Part of a small language model's weights.
Size: 25 layers, 2 heads of 96, MLP 768 squared ReLU, vocabulary 2048, 11.8M parameters.
Architecture: RMSNorm before each block, no biases in attention or MLP, untied embeddings, normalized queries and keys.
MLP neurons of a small language model. Each row is named by its layer, matrix (up: input weights) and neuron, and shows model dimensions 0-191. Each number is 128 + 24 x the weight over its row's rms, rounded and kept within 0 to 255. Numbers have three digits each.
After each neuron's rows, "fires after" lists the tokens most often just before its 100 highest values on Wikipedia text that the model never trained on; "fires on" lists the tokens most often at its 100 highest values on Wikipedia text that the model never trained on.

L16.up316:130108114124153143082123116106093146097131110100108116113129094136110151083112135116105158117077137122125137101094146126134123139106121182143091102226142122156149171123142115095184136102092099100138121155103113114147129114097076125143099098123148101107089147120093101147109118117112132125087129092118122099132108131110125133137111138117085161140118130152106189119135176090127111118116142126159116139148161132125131130123174136136142077111101138077119112154107087119111164123124125060176135130125131121143127130135111163128110088146115122129109153135108136148119136126096116141
fires after: "s", "ver", " di", "iv", "ec", "ten"
fires on: "s", "ed", "ers", "ut"

L14.up290:124100124164126176114148103095170107128139120162161128073096106146128143116126119143152149167127143110120117145102145137067128163169127159136125136090114138160094116155186121183130143135136131171086115172145125130173165138091094134106097115139130136102129181120102139127088104117154156139101109137103152119143105126130149149140124176131132138109124128146107091112143161073124099107104176132129134099143106117127082181148149150149116154151124122117105113136105131144118104141115151141116137127118121154157124100124125128163138094123082080164121111135136109105126123164148085152
fires after: " ", " a", " A", "A"
fires on: "im", "z", "rm", " area"

L14.up672:132163145127121106151118154123182099090126155141155134098144161126090142177164112114122144093115133100114079150121152121128101109150134130068087111164093122122151148126112095155138164135117102126097171156103141180154169096153157184105157110170138194109112145178127137126110135135113140129066093131118168121101132088100120119125112124114083139147128111133149144113132120109117156120112118131165101141169133132094125139139138115129143124145132100131119167135077124111142149161119144120137143119113163138103113106124158176166142139109139096100126130126118152125138151092107117118
fires after: "d", "s", "f", "n", "in", "ed"
fires on: "land", "one", "el", "on", "y"

L16.up342:133127136141178140149134116128135147142165172156122118092150081120105142160115135169145129088126121119140120123117124122172112134127109087098126111128109102131079174140123095143126105107114084114123137108137115156115142097133063159130118110169111173094128163172128134124141176132113155150087094130144120157125139172059178113091098135102131178132132131123126106080112095108105135147123148139146123146159121126095141138165141125098101090098134104145135118082132126091066154127140118138142095121120137139136107106159110143161083131126130103105118116112080138138131142132138125108
fires after: "en", "s", "n", "tt", "in"
fires on: "n", "al", "s", "ad", "te", "o"

L14.up340:132164137143120138165153124126093093154163137143132069076124107184139169133134136148116136107085129131107089166111155143139155137097147137099090134121149150135099122158140127190139149081142148151110148153156100180141154115086131107161139147144131134100105118152079123124086145125109150117105105095106119077106121114122136133075140158130161160122115124138121131100120140127138096111094165140124160114153169130125113160173138117133155141107111133112105057127135126116088114108128109103104137133095101149162105161095112135130157123136164110130140125093141094120146101118140132123
fires after: " ", "-", " Ar", "A", "in", " a"
fires on: "art", " Art", "arch", "ch", "ll", "ting"

L9.up306:131111176143139141128148121145159081147084067075148153121178101188096147093130100115121133096095168129109092156105145139128100145113114131138112106155124106127139136119136132130132189122099079154117159162149177111163163097118125126131128135087113152119118141162122133144118141120142136133094150153163133132118143143114095117127137158120086147121119161119133099150129157086098066118136104105157128102123125146105118133127178125116105109134089126070134125166107115145120125104111105082159138117163158127165116145103130136137133113133176123120148132130092136174119144137154125141
fires after: "c", "s", "oc", "ver"
fires on: " (", "ri", "ed", "ce", "y"

L10.up217:133138150133153138119147091113148132133136109134155135106126153131081136143152087135133147119142121076136130159122111103143099136150097132109137138131102078113121107116151113133151141100111129150151140131159134123113118138152165133086143134161136139107155177173102164143108080120082139089053124113150186119156124135112141141125147122123087115129077139131135123129134115143133105084157105129162127112125110154121111134157135114190132087148124155114097141100091103066146148137116159105141144112139199113073178176121127119112104131113086119123115128138120131112141151124077122124
fires after: " Po", "re", "in", "f", "ol", " Ho"
fires on: "land", "on", "-", "low", "ta"

L14.up549:122153128135132140114154148143144158160121135098128111142134125133144149143159137152144113120133138094118089177150137143145153146129119128124159104134132088179081154144127082159097138103101118127133126096080157099120165082146087155103140122153156182091125101138140100133100181120116119130100145157155177116145125161120145108138139128100121127138132095130138133113113163140089119111128148121125136101165175128117098153129140128088140112150167080163127131104138135140123169155139112149152111088129161135120114091128152185153062114187108145125107143147164170112136149122139111107
fires after: "z", "s", "in", "e", "te"
fires on: "u", "ip", "o", "mp", "ad", " place"

L10.up525:105131136155135201132150135125124158132109141104119111149155146121116140146152114161131122131137110124120104160119132105124142145157132100037129140169129150177129146137165106147157110145099121101132143157135118153129114115146120144090110099091117142064139117137153129103104160155133107090155142107121113105119155141131143134194129110108135125135077115125066138074127128156127115147129114142155139075138164098142139120109141156110141107158133140121085113101109097099125102112141136121130118119109155138099136090118127113162079139155123152133135123128094140144092209121144088134
fires after: " f", "t", "e", "in", "f"
fires on: "ri", "k", "w", ":"

L6.up325:107114161144109104133109130132142091116126132101135093107134126133129155132146114119082116156126083150125144143149133119109125153129115131129114135114109157126091172115115086110142152087137123143109115153095117118117158105130091093085148129126137156131150164144104179125087132150113152128104122135134182096154114162112156093142143169081102109162111135085094115119137100113105106108122189125109154142161103147092071161094122149165083153125140160086096123137117134122110112164119119121123156165111138122108143107126108104137104077140101166092073142147126108111142131160086141106
fires after: " ", " de", "na", "'", "com"
fires on: "ment", "s", "ation", "ent", "ty"

L14.up665:093128144149134150149102147113144114101137142128163157117150161142128165138094123126141093111147087102126136118127133138124166145075139203080117127148099124163093145143135152101179145130111100156094116156134106141118123135101068100112141107108184147117117133113124155080092135119085135106109115130120136132113140159145163100112142156121115138158122198137124145102135101101134134141056135128089159151141143154126137153130168135115129145143146129113111136149101154115088116116149098161128137103148124142139107116145090160131170104079127152141098138123160137121169094119152144140
fires after: "z", " a", "u", "p", "en", " is"
fires on: "er", "th", " de", "c", "l", " inter"